MLP neurons of a small language model. Each row is named by its layer, matrix (gate and up: input weights) and neuron, and shows model dimensions 32-95. Each number is 50 + 15 x the weight over its row's rms, rounded and kept within 0 to 99. A neuron's up and down rows have the sign that makes its largest values positive.
A block is one neuron, or neurons of one layer that tend to fire together. After each block is what it responds to, as a language model described it from the Wikipedia text at the highest values.

L2.gate696:48 55 58 68 48 66 66 42 58 65 55 40 39 73 50 43 57 48 44 52 49 38 39 51 52 62 60 41 58 54 34 52 44 60 69 52 51 49 77 57 55 42 27 66 47 40 26 48 40 66 64 59 23 39 62 13 64 58 70 69 32 51 70 61
L2.up696:44 26 34 45 42 77 70 32 44 77 58 55 61 44 38 52 45 41 47 44 42 40 38 42 37 54 30 86 56 70 42 71 50 39 70 58 84 50 45 38 45 27 61 29 41 43 30 50 38 67 43 57 54 15 22 51 61 48 67 38 40 55 38 68
L2.gate956:44 31 49 63 52 54 51 44 52 37 64 42 44 39 74 49 68 48 51 25 67 47 70 44 65 50 24 58 43 47 64 80 18 66 47 38 33 60 49 61 15 46 49 46 54 36 55 58 69 38 36 58 39 37 48 26 53 75 43 42 66 68 55 79
L2.up956:67 58 71 71 63 55 63 64 51 55 41 43 49 83 53 58 73 57 44 37 55 33 77 43 32 38 46 58 62 55 61 55 67 47 20 67 46 72 75 43 37 31 78 63 66 36 42 57 52 41 44 30 42 70 52 00 70 49 54 45 89 63 32 72
L2.gate1090:33 50 40 51 66 44 69 39 27 57 47 59 38 49 46 71 36 50 72 57 40 14 49 72 48 48 40 28 41 49 37 36 63 46 60 45 66 53 37 36 33 29 81 46 52 66 49 30 64 67 29 53 37 38 45 45 15 68 67 44 26 72 44 67
L2.up1090:54 49 42 44 28 49 61 59 55 44 26 54 59 42 52 54 64 57 75 64 67 35 41 55 52 51 30 57 45 55 51 41 39 20 51 44 63 34 70 35 63 34 37 58 14 37 55 71 36 61 67 68 62 40 24 46 26 56 57 59 51 63 69 91
L2.gate1199:34 57 39 50 48 43 61 47 80 31 61 28 39 65 63 56 78 37 79 31 64 44 61 41 41 49 29 25 39 31 58 74 51 64 43 59 56 50 28 28 53 36 48 42 34 72 23 50 53 50 76 36 50 33 39 07 49 79 56 79 61 66 65 47
L2.up1199:87 50 48 31 32 57 39 71 48 56 72 42 51 51 16 59 36 58 36 44 49 59 33 49 29 50 60 48 65 48 62 57 78 71 51 72 42 82 72 52 28 46 44 47 29 50 46 43 27 92 55 61 44 50 63 67 49 40 67 55 36 47 52 65
Responds to: Opening word of a noun phrase that sets up a head to follow: ordinals (3rd Battalion, 1st Earl), "one of", titles or initials (Colonel, Fr., J.).

L5.gate78:46 56 37 46 66 44 45 29 46 57 29 46 50 64 53 46 72 48 52 61 60 33 52 58 51 47 52 58 37 65 68 20 54 73 62 12 63 54 50 36 69 64 67 40 51 59 42 48 62 29 61 32 35 71 40 27 54 70 57 23 58 61 48 37
L5.up78:60 18 41 42 64 62 54 39 52 68 40 50 70 47 45 21 59 64 59 40 73 23 40 57 29 67 27 77 53 33 57 39 89 42 74 47 67 61 51 39 50 39 76 25 60 58 43 35 63 35 37 53 56 45 21 19 61 49 53 48 51 48 41 57
L5.gate316:16 24 27 63 55 42 37 20 28 63 56 62 35 37 63 28 52 49 33 58 49 57 71 41 49 75 45 67 56 51 74 20 64 41 40 31 46 78 62 21 62 72 58 71 60 49 54 57 34 31 52 37 55 43 65 22 48 57 31 49 61 71 66 55
L5.up316:37 30 51 62 71 39 31 58 41 72 44 68 32 40 58 74 39 56 30 30 41 55 86 22 59 48 89 79 46 50 34 73 49 50 22 21 29 62 29 68 56 57 62 58 54 49 50 59 46 17 87 47 41 71 45 45 42 62 19 35 56 55 51 30
L5.gate391:33 40 42 68 73 67 28 45 21 83 52 59 52 42 62 24 85 25 68 43 44 43 58 63 61 60 36 63 46 52 71 38 53 54 71 18 53 37 28 46 62 62 64 42 52 64 47 33 56 19 62 45 45 46 19 48 47 75 47 46 72 51 78 22
L5.up391:42 21 30 57 43 63 17 25 23 60 60 35 56 52 58 21 38 65 49 61 56 37 76 42 42 76 43 65 33 44 80 40 54 65 61 15 29 38 38 32 51 62 50 12 64 58 31 30 44 18 53 42 49 66 57 38 70 65 36 44 34 59 73 39
L5.gate403:41 48 68 40 73 60 49 43 42 69 37 70 34 48 64 63 59 57 33 38 58 48 64 84 59 31 51 58 43 75 58 33 46 46 59 23 46 71 49 50 51 55 27 57 59 35 41 65 56 47 50 23 49 76 78 31 23 52 18 57 42 58 53 21
L5.up403:40 47 27 48 47 36 68 34 61 32 47 31 59 50 67 36 56 39 56 74 54 49 66 31 46 75 65 70 35 37 55 46 35 53 57 67 40 20 60 57 67 38 50 55 55 25 41 48 61 50 56 50 58 51 63 56 36 46 46 37 58 27 69 36
L5.gate645:18 27 52 73 69 41 67 34 19 72 53 58 54 35 59 44 56 70 28 55 68 38 41 54 68 42 40 45 29 61 65 50 42 81 65 52 59 28 64 45 30 45 47 54 54 59 53 58 63 44 41 51 32 51 59 39 41 75 37 29 58 48 63 72
L5.up645:67 72 38 43 65 50 56 26 59 40 58 60 35 53 51 51 46 57 42 32 66 30 60 36 57 47 33 34 32 63 22 58 48 62 40 36 27 73 52 58 44 60 41 58 80 63 71 56 21 56 53 33 55 52 38 42 37 56 32 54 53 32 39 40
L5.gate678:44 48 35 63 45 54 47 70 36 56 62 20 46 42 54 51 68 61 67 42 51 48 72 56 51 51 30 46 63 59 67 47 47 37 38 27 51 46 35 51 72 41 71 67 39 73 47 44 60 60 63 34 35 37 21 57 65 53 60 55 50 46 55 28
L5.up678:78 29 30 47 67 53 44 43 51 66 60 51 56 65 65 52 67 41 54 32 41 71 57 36 45 61 22 69 30 53 54 49 73 46 62 19 22 56 29 51 59 84 70 33 43 57 41 51 42 66 68 40 61 62 81 38 24 53 54 41 70 66 45 50
L5.gate725:33 42 62 68 72 58 35 51 57 60 70 55 28 68 44 65 39 42 37 83 60 50 85 12 49 43 47 55 35 33 55 72 74 47 67 75 29 33 41 59 58 33 45 65 58 51 67 35 39 36 40 31 41 40 57 45 55 66 36 22 32 37 61 15
L5.up725:51 35 61 33 56 54 49 35 39 54 69 34 56 54 47 67 63 47 42 68 59 54 63 33 62 53 27 49 32 38 49 31 48 61 48 45 36 42 27 59 56 45 49 34 63 58 18 38 71 46 39 39 43 52 68 39 50 56 37 51 45 47 53 32
L5.gate796:34 46 65 82 58 65 55 59 39 74 57 49 28 66 67 55 49 62 64 38 42 66 64 34 37 54 58 69 40 43 31 69 35 54 60 41 53 59 18 42 67 52 49 42 44 55 65 45 76 52 51 11 40 42 92 41 34 67 32 32 66 61 62 53
L5.up796:54 35 57 35 52 38 47 42 15 55 59 43 69 54 55 54 48 62 63 48 55 54 34 51 34 47 55 65 34 29 40 28 57 24 60 69 66 66 31 49 15 45 55 38 50 54 43 48 63 65 45 53 47 73 53 36 65 44 61 39 35 70 23 43
L5.gate862:32 47 45 60 61 90 69 48 40 70 43 66 32 55 66 44 59 73 49 67 71 57 53 55 54 48 46 64 39 39 51 47 39 46 60 63 48 65 35 44 68 23 54 38 41 42 58 39 67 44 53 35 57 70 46 46 84 47 57 49 76 53 62 47
L5.up862:72 62 42 67 64 54 53 45 50 41 48 46 40 53 76 58 36 39 38 04 60 85 56 78 42 49 70 46 49 56 50 48 44 54 55 51 64 59 52 38 73 71 44 56 56 41 38 72 73 61 27 73 57 56 67 49 42 43 23 67 53 37 39 36
L5.gate879:64 47 54 76 65 55 50 57 28 64 41 72 38 44 40 47 52 44 47 55 39 51 86 25 69 62 65 71 28 24 59 35 42 48 47 09 38 24 65 17 27 27 43 79 51 57 52 52 51 31 61 51 49 76 35 41 50 53 49 44 55 41 51 46
L5.up879:57 51 33 44 35 55 35 44 62 44 37 23 58 65 76 32 53 40 68 64 60 37 54 63 56 50 54 98 39 26 61 66 51 38 02 36 71 66 30 37 68 47 40 47 35 53 35 48 51 22 58 66 43 25 40 64 85 59 66 51 60 36 74 22
L5.gate933:50 59 50 48 48 39 57 22 25 49 68 41 41 71 69 47 72 38 82 52 71 49 64 31 49 45 49 61 48 66 60 56 54 34 54 33 59 52 39 51 51 49 30 54 43 48 35 44 60 61 65 42 50 48 54 40 47 69 38 44 81 75 54 70
L5.up933:23 35 53 57 57 49 66 22 45 64 58 51 46 54 89 55 42 48 68 46 67 46 68 33 48 76 42 67 67 45 56 52 57 12 50 41 53 47 37 48 57 57 43 58 40 41 45 57 31 46 44 59 60 28 54 43 57 58 49 55 46 71 56 40
L5.gate953:48 39 68 70 87 60 46 25 40 69 41 38 35 54 58 36 67 56 73 50 44 58 52 48 57 56 36 50 31 57 56 54 61 37 54 18 39 36 31 47 37 54 37 46 50 39 70 33 74 19 32 23 40 63 19 67 66 66 44 10 42 76 47 48
L5.up953:59 47 55 35 71 60 52 41 41 62 38 50 55 68 79 49 47 36 81 58 75 53 61 53 34 57 55 77 42 41 68 36 26 45 50 15 50 63 29 43 59 61 42 59 68 28 70 43 69 49 61 31 59 65 46 47 53 45 51 87 65 38 63 41
L5.gate963:32 41 66 62 26 56 52 48 64 74 52 40 39 53 46 67 60 34 62 39 56 49 24 52 47 26 38 33 11 73 47 53 54 36 51 36 33 49 27 29 48 38 40 41 54 44 70 48 73 50 50 56 44 55 44 62 29 61 30 51 51 53 61 59
L5.up963:46 66 47 67 49 81 53 36 47 64 42 42 37 54 67 57 56 32 68 54 80 34 44 59 40 49 48 56 26 64 37 50 28 55 65 41 47 50 56 52 48 37 48 60 75 39 57 52 50 39 40 53 48 71 53 23 49 67 21 59 44 42 70 39
L5.gate1020:56 31 70 76 43 65 57 48 62 40 50 52 63 41 64 47 36 49 56 46 57 41 21 35 44 09 61 63 31 59 44 67 59 50 53 32 57 65 71 48 56 67 52 62 30 25 22 39 47 42 32 38 34 47 58 69 69 69 75 51 50 41 50 53
L5.up1020:45 19 28 55 64 58 40 50 72 59 64 66 70 70 62 20 77 67 48 61 58 00 45 51 47 31 53 63 49 63 49 59 71 42 74 34 61 44 56 53 46 57 69 30 46 55 42 45 53 28 46 49 48 42 44 35 68 75 55 54 49 39 73 61
L5.gate1206:23 18 55 65 56 58 58 51 53 53 48 74 53 48 74 51 42 30 54 46 38 61 36 60 38 44 73 49 07 73 42 66 39 67 68 34 22 35 56 39 56 41 65 43 61 65 52 59 66 40 44 37 54 51 76 51 52 75 46 68 60 68 57 51
L5.up1206:54 31 46 37 46 77 48 40 62 52 44 63 73 68 52 40 25 38 35 31 54 67 56 49 31 75 33 54 29 27 19 60 45 40 60 78 27 66 19 67 52 41 58 49 51 66 99 32 48 75 29 44 53 45 38 56 65 57 53 48 25 28 54 39
L5.gate1224:29 42 59 65 41 45 40 27 21 78 39 37 46 57 48 25 54 44 58 44 70 71 42 58 59 78 40 52 32 63 40 24 53 47 55 43 54 62 26 57 27 55 18 49 53 29 41 34 64 46 50 30 46 40 49 34 53 77 50 33 49 61 50 53
L5.up1224:85 72 50 47 30 22 59 63 39 53 34 35 45 54 48 31 31 77 56 41 24 50 36 35 39 73 38 38 41 56 36 48 74 57 45 71 43 46 39 40 41 35 38 68 58 37 51 32 72 40 32 43 43 42 40 54 56 41 69 66 54 52 30 27
Responds to: Tokens just before an upcoming place, country or team name, such as list commas (Thailand, Canada,), "to"/"in", and table pipes.

L5.gate98:36 70 45 52 63 56 54 49 70 45 35 45 14 60 63 33 63 65 69 76 66 54 47 58 24 46 36 28 77 75 56 49 51 44 39 63 70 59 32 66 50 48 47 48 21 49 39 37 49 48 46 19 33 51 29 31 35 55 63 33 72 94 64 40
L5.up98:58 42 47 41 77 79 70 72 51 36 49 56 50 65 60 33 47 52 72 55 54 52 45 48 27 64 28 45 62 43 61 61 44 47 55 57 74 46 52 51 51 35 54 35 54 15 20 34 71 45 47 44 49 53 62 70 67 64 65 31 52 86 58 29
L5.gate139:50 49 58 72 53 42 78 44 35 46 43 63 56 53 71 43 78 68 54 49 43 28 20 60 47 85 45 28 84 92 45 48 52 68 33 36 68 74 58 65 69 45 38 53 35 70 39 31 57 63 36 38 57 56 54 48 45 67 52 58 56 46 76 46
L5.up139:44 77 62 37 58 70 54 51 75 65 58 31 19 34 62 26 64 55 61 59 48 66 51 22 42 80 59 44 47 28 49 61 33 40 45 53 66 72 36 52 42 21 38 56 44 63 37 42 58 49 53 48 48 43 38 32 66 47 62 49 59 45 93 50
L5.gate268:46 54 53 50 64 66 53 34 33 58 51 69 38 80 67 41 48 59 22 87 34 42 51 57 66 68 45 60 79 26 59 59 61 61 31 68 53 59 80 42 68 56 66 45 46 64 40 48 34 45 51 27 47 71 30 44 28 64 51 32 58 54 58 46
L5.up268:35 31 61 52 64 84 56 26 50 59 58 58 21 66 36 29 61 59 18 55 53 26 51 49 52 27 77 48 91 61 71 51 63 59 61 45 66 41 73 55 71 24 69 47 51 36 15 39 37 43 69 27 35 73 35 54 44 55 59 42 64 40 43 72
L5.gate387:64 69 74 49 59 58 53 50 41 76 50 56 41 61 66 40 67 58 59 48 54 35 27 35 50 37 38 76 48 67 60 69 36 32 57 45 67 68 58 53 79 44 62 40 67 75 60 55 53 66 53 00 67 68 31 39 55 50 58 52 68 43 53 38
L5.up387:36 41 75 43 73 49 82 47 48 28 49 63 56 49 54 41 54 54 55 22 69 46 30 48 55 41 40 48 57 76 68 60 25 35 30 51 49 49 47 34 41 56 62 57 52 47 66 45 34 64 49 39 45 60 59 19 49 41 50 50 62 60 83 63
L5.gate416:23 46 54 53 50 57 25 38 59 73 39 44 53 73 51 42 47 60 33 52 36 45 38 51 38 55 57 55 35 81 62 58 72 35 54 43 55 58 58 81 68 71 42 82 20 52 50 72 50 45 60 37 51 55 50 59 77 61 67 45 69 75 73 57
L5.up416:68 28 61 48 58 44 74 63 38 57 43 42 41 58 44 53 75 71 42 35 35 43 42 58 51 58 54 53 66 65 16 38 50 79 60 35 46 67 55 75 40 42 64 75 20 41 55 37 71 29 53 21 46 42 43 33 28 56 51 40 77 55 34 61
L5.gate432:34 56 28 46 67 40 68 50 39 52 34 62 37 40 61 43 45 55 63 63 32 46 53 71 40 48 63 66 53 62 56 37 43 52 54 38 67 63 73 30 47 63 52 62 27 41 55 29 78 48 45 52 53 58 54 45 48 63 43 30 49 40 58 63
L5.up432:38 43 25 61 75 37 53 39 31 46 12 73 16 60 38 57 52 47 18 50 32 23 47 49 33 28 59 36 65 47 49 32 09 56 17 49 37 56 61 73 73 41 55 36 35 43 54 55 16 55 64 30 41 52 32 45 46 59 41 46 58 79 42 59
L5.gate455:41 22 53 76 85 72 47 29 68 36 61 36 31 47 60 53 78 60 41 70 46 17 36 32 58 56 53 39 46 67 55 59 47 28 50 19 64 63 33 49 47 39 31 51 39 35 53 33 35 58 63 33 40 63 34 37 56 80 70 53 71 39 63 47
L5.up455:55 59 52 47 68 70 59 50 37 66 44 48 69 60 74 48 49 39 72 72 59 42 75 27 63 68 75 52 61 67 41 21 47 16 52 25 47 82 62 71 43 45 54 54 47 30 50 30 40 65 65 46 46 50 43 34 38 55 58 25 71 59 44 46
L5.gate463:37 37 44 63 29 55 40 70 49 58 35 68 35 74 80 37 72 52 69 72 74 30 31 51 52 75 33 41 36 63 52 61 55 56 55 45 47 37 55 25 59 42 71 38 51 49 60 31 62 69 67 54 49 35 34 58 65 69 62 44 51 38 65 43
L5.up463:46 53 45 54 58 33 62 73 45 54 54 52 57 62 48 43 40 50 58 58 48 20 49 44 45 65 46 59 50 69 37 70 50 36 44 56 44 59 76 33 56 75 58 57 37 58 36 59 65 40 30 68 73 52 40 41 83 46 65 54 64 84 84 60
L5.gate478:56 33 70 57 68 60 93 37 81 51 47 34 25 67 71 45 41 39 68 78 29 18 59 50 49 30 51 71 53 73 52 99 52 42 54 66 74 65 64 50 57 43 60 46 52 39 25 43 68 46 37 38 54 45 38 39 47 56 75 33 73 82 49 36
L5.up478:65 38 61 65 67 50 60 47 48 78 28 38 46 71 70 14 53 51 47 53 61 01 59 26 55 45 67 58 66 58 53 63 42 60 38 49 82 14 43 47 47 46 54 37 52 84 30 51 79 28 58 61 41 70 35 42 54 64 43 31 72 50 63 31
L5.gate552:54 54 81 42 80 50 73 33 43 53 50 29 28 39 47 57 85 53 27 79 63 44 42 37 44 54 53 65 40 62 58 53 55 55 46 55 77 54 46 25 48 57 47 65 28 63 44 56 70 15 46 35 50 60 58 39 61 62 51 59 78 48 74 57
L5.up552:50 73 53 24 54 46 71 38 43 53 72 51 28 43 18 37 91 43 26 32 53 61 40 41 58 64 58 57 70 38 37 66 62 53 64 71 48 40 66 64 47 67 30 53 43 31 44 45 50 51 36 68 56 64 36 23 45 39 73 43 57 43 46 41
L5.gate893:35 52 64 37 46 74 72 57 67 67 62 60 32 45 63 63 83 70 48 51 61 37 60 42 58 47 60 55 36 52 43 32 29 41 39 39 56 30 43 53 44 34 63 64 56 69 62 26 70 63 45 62 15 58 44 53 56 72 39 25 80 58 54 73
L5.up893:57 13 62 47 62 35 52 42 47 27 48 33 57 34 17 45 87 55 18 63 59 41 46 48 38 47 28 52 47 66 35 31 30 43 50 62 45 39 25 45 63 53 63 65 61 42 65 35 47 95 49 19 30 41 27 38 71 55 58 43 36 35 79 43
L5.gate998:79 36 53 62 63 65 55 69 53 72 58 61 75 42 59 48 30 66 53 88 39 23 31 39 52 82 50 46 37 69 36 22 41 80 66 60 42 73 36 59 46 34 36 37 57 50 34 36 59 64 49 41 41 65 42 41 65 67 66 42 37 54 69 58
L5.up998:82 51 48 59 61 55 77 47 76 31 76 59 69 70 51 65 61 45 38 53 59 37 30 45 54 59 43 57 49 43 70 53 42 56 58 57 63 56 51 59 57 33 20 30 50 14 38 37 49 59 47 59 41 84 32 28 53 54 39 45 29 46 68 40
L5.gate1094:29 38 55 33 28 29 28 32 49 18 46 55 39 30 70 27 80 38 51 69 52 53 45 45 32 53 69 49 71 51 47 57 61 42 37 43 55 69 62 53 62 60 66 54 55 35 31 64 60 26 48 64 53 33 51 41 28 57 38 81 53 40 30 67
L5.up1094:21 60 69 72 58 60 78 62 51 53 39 50 38 47 57 49 38 69 33 85 53 54 34 48 29 65 61 50 60 63 36 57 58 61 29 75 49 56 59 63 50 48 65 44 45 16 33 39 77 69 26 49 53 53 25 49 36 54 56 43 53 84 50 53
L5.gate1169:35 30 34 57 50 33 70 63 42 56 34 45 40 55 50 61 52 49 33 76 38 37 37 71 52 62 66 66 92 65 25 50 41 32 31 30 55 58 51 47 57 43 70 63 35 58 04 61 56 46 68 50 50 59 35 39 58 75 45 43 58 41 54 42
L5.up1169:28 55 28 60 17 59 55 32 61 66 81 42 47 66 44 56 78 78 36 68 22 74 63 53 47 52 65 27 49 65 59 49 68 48 66 32 64 62 68 64 31 43 73 50 52 75 27 35 54 44 53 84 28 31 22 59 64 61 69 77 39 48 49 19
L5.gate1222:44 30 41 46 81 34 59 54 53 56 69 40 43 47 78 55 43 54 47 33 32 42 47 73 60 54 20 50 59 23 27 43 99 48 55 45 48 52 73 40 47 44 46 64 46 47 52 56 56 23 55 61 32 64 49 35 48 62 73 67 59 38 38 40
L5.up1222:36 49 65 52 68 49 57 54 55 39 41 45 70 87 37 63 66 77 24 45 39 67 43 40 48 57 41 52 38 41 38 59 19 59 35 33 79 55 48 63 61 83 37 41 77 78 39 35 61 46 51 49 66 65 77 73 57 51 41 47 48 55 52 54
L5.gate1323:67 74 64 51 57 48 86 67 83 39 72 70 56 56 47 45 70 48 68 60 82 66 28 59 51 67 24 49 99 41 47 85 25 19 46 75 56 52 38 26 66 33 33 49 53 57 46 41 78 71 42 61 48 52 21 30 66 57 66 25 51 22 52 47
L5.up1323:23 33 61 58 79 39 48 23 40 62 11 55 75 59 60 73 41 21 31 44 14 50 61 62 64 48 39 56 55 42 66 40 58 51 52 43 61 37 48 24 42 60 66 62 70 62 34 51 59 34 44 48 57 51 20 68 78 49 50 76 40 61 54 64
Responds to: Tokens inside sports career and result text, strongest on numbers after scored or made (two goals, 13 assists), also stat-table cells and honours lists.

L2.gate250:38 58 57 64 40 60 62 45 39 93 32 55 53 83 50 61 40 34 69 54 36 57 63 21 24 63 45 58 63 34 30 63 36 49 57 46 54 47 41 54 53 48 28 62 24 51 56 49 62 44 69 82 61 37 90 60 94 64 67 19 43 76 43 18
L2.up250:47 64 36 66 53 23 54 64 56 67 45 41 55 51 44 48 31 21 51 20 63 35 29 56 50 69 48 63 52 74 44 48 30 82 56 59 50 17 42 19 36 48 81 58 31 80 52 74 42 45 33 34 68 24 43 54 64 54 44 46 48 28 51 41
L2.gate491:67 54 52 37 54 52 55 11 56 55 68 79 63 71 67 68 43 49 45 21 29 66 56 49 40 41 49 43 42 40 66 48 44 55 68 34 61 72 56 41 23 42 41 60 33 37 44 33 37 43 39 66 29 40 57 25 52 66 41 52 40 22 46 71
L2.up491:63 46 38 61 58 69 23 41 58 64 46 49 46 25 56 56 40 35 38 56 28 54 66 41 47 55 28 55 77 15 67 78 49 75 80 34 55 27 40 41 46 53 47 55 55 58 66 55 62 18 56 31 73 45 60 23 73 49 41 38 46 45 67 56
L2.gate589:83 20 53 33 57 58 49 39 54 60 67 45 29 47 61 44 43 59 60 66 73 42 45 79 48 50 30 73 61 37 51 49 41 68 45 28 47 32 47 32 47 40 67 30 58 57 72 50 57 59 58 49 59 53 46 30 76 70 52 48 26 62 53 32
L2.up589:41 25 80 55 55 50 54 45 19 81 34 53 81 57 57 66 23 70 52 44 52 46 45 17 40 42 43 60 60 37 30 51 25 38 43 67 50 51 39 51 62 41 62 23 31 73 44 49 40 67 63 23 39 40 64 54 75 60 51 56 47 45 36 17
L2.gate596:71 44 30 76 53 33 34 43 56 72 55 42 66 54 62 63 76 55 38 56 46 28 73 26 48 59 67 42 59 19 51 49 26 38 60 51 64 32 42 42 41 30 50 64 36 58 66 48 36 46 58 20 39 42 65 43 46 82 43 56 61 36 77 45
L2.up596:54 59 53 50 63 38 16 47 48 59 49 43 68 41 41 32 60 26 82 24 55 37 72 33 58 73 61 51 66 30 48 58 40 34 55 47 77 50 85 21 39 30 63 55 29 41 61 48 33 44 69 36 60 30 80 20 66 66 41 55 66 34 50 62
Responds to: Names of countries, states and regions, chiefly the second part of "Town, State," locations such as Kansas, Connecticut, and Japan, and tails of multiword names like New York and Los Angeles.

L3.gate1093:53 29 64 62 26 50 39 10 54 69 61 62 36 34 69 34 46 45 57 33 51 52 65 27 50 57 37 66 47 56 40 53 47 41 67 35 39 60 44 43 55 53 34 39 47 52 68 56 51 81 65 27 44 62 88 46 58 52 28 60 58 36 63 54
L3.up1093:35 39 60 62 40 60 42 59 46 62 34 32 65 52 50 71 43 84 70 34 67 35 55 23 33 48 56 44 23 51 48 40 70 61 51 42 50 62 54 66 54 54 46 53 49 36 56 50 67 37 80 54 51 72 50 85 67 61 60 67 54 56 50 51
Responds to: Connectors and list punctuation right before a place name or named example is expected, as in "south of", "such as", "like", and commas in lists.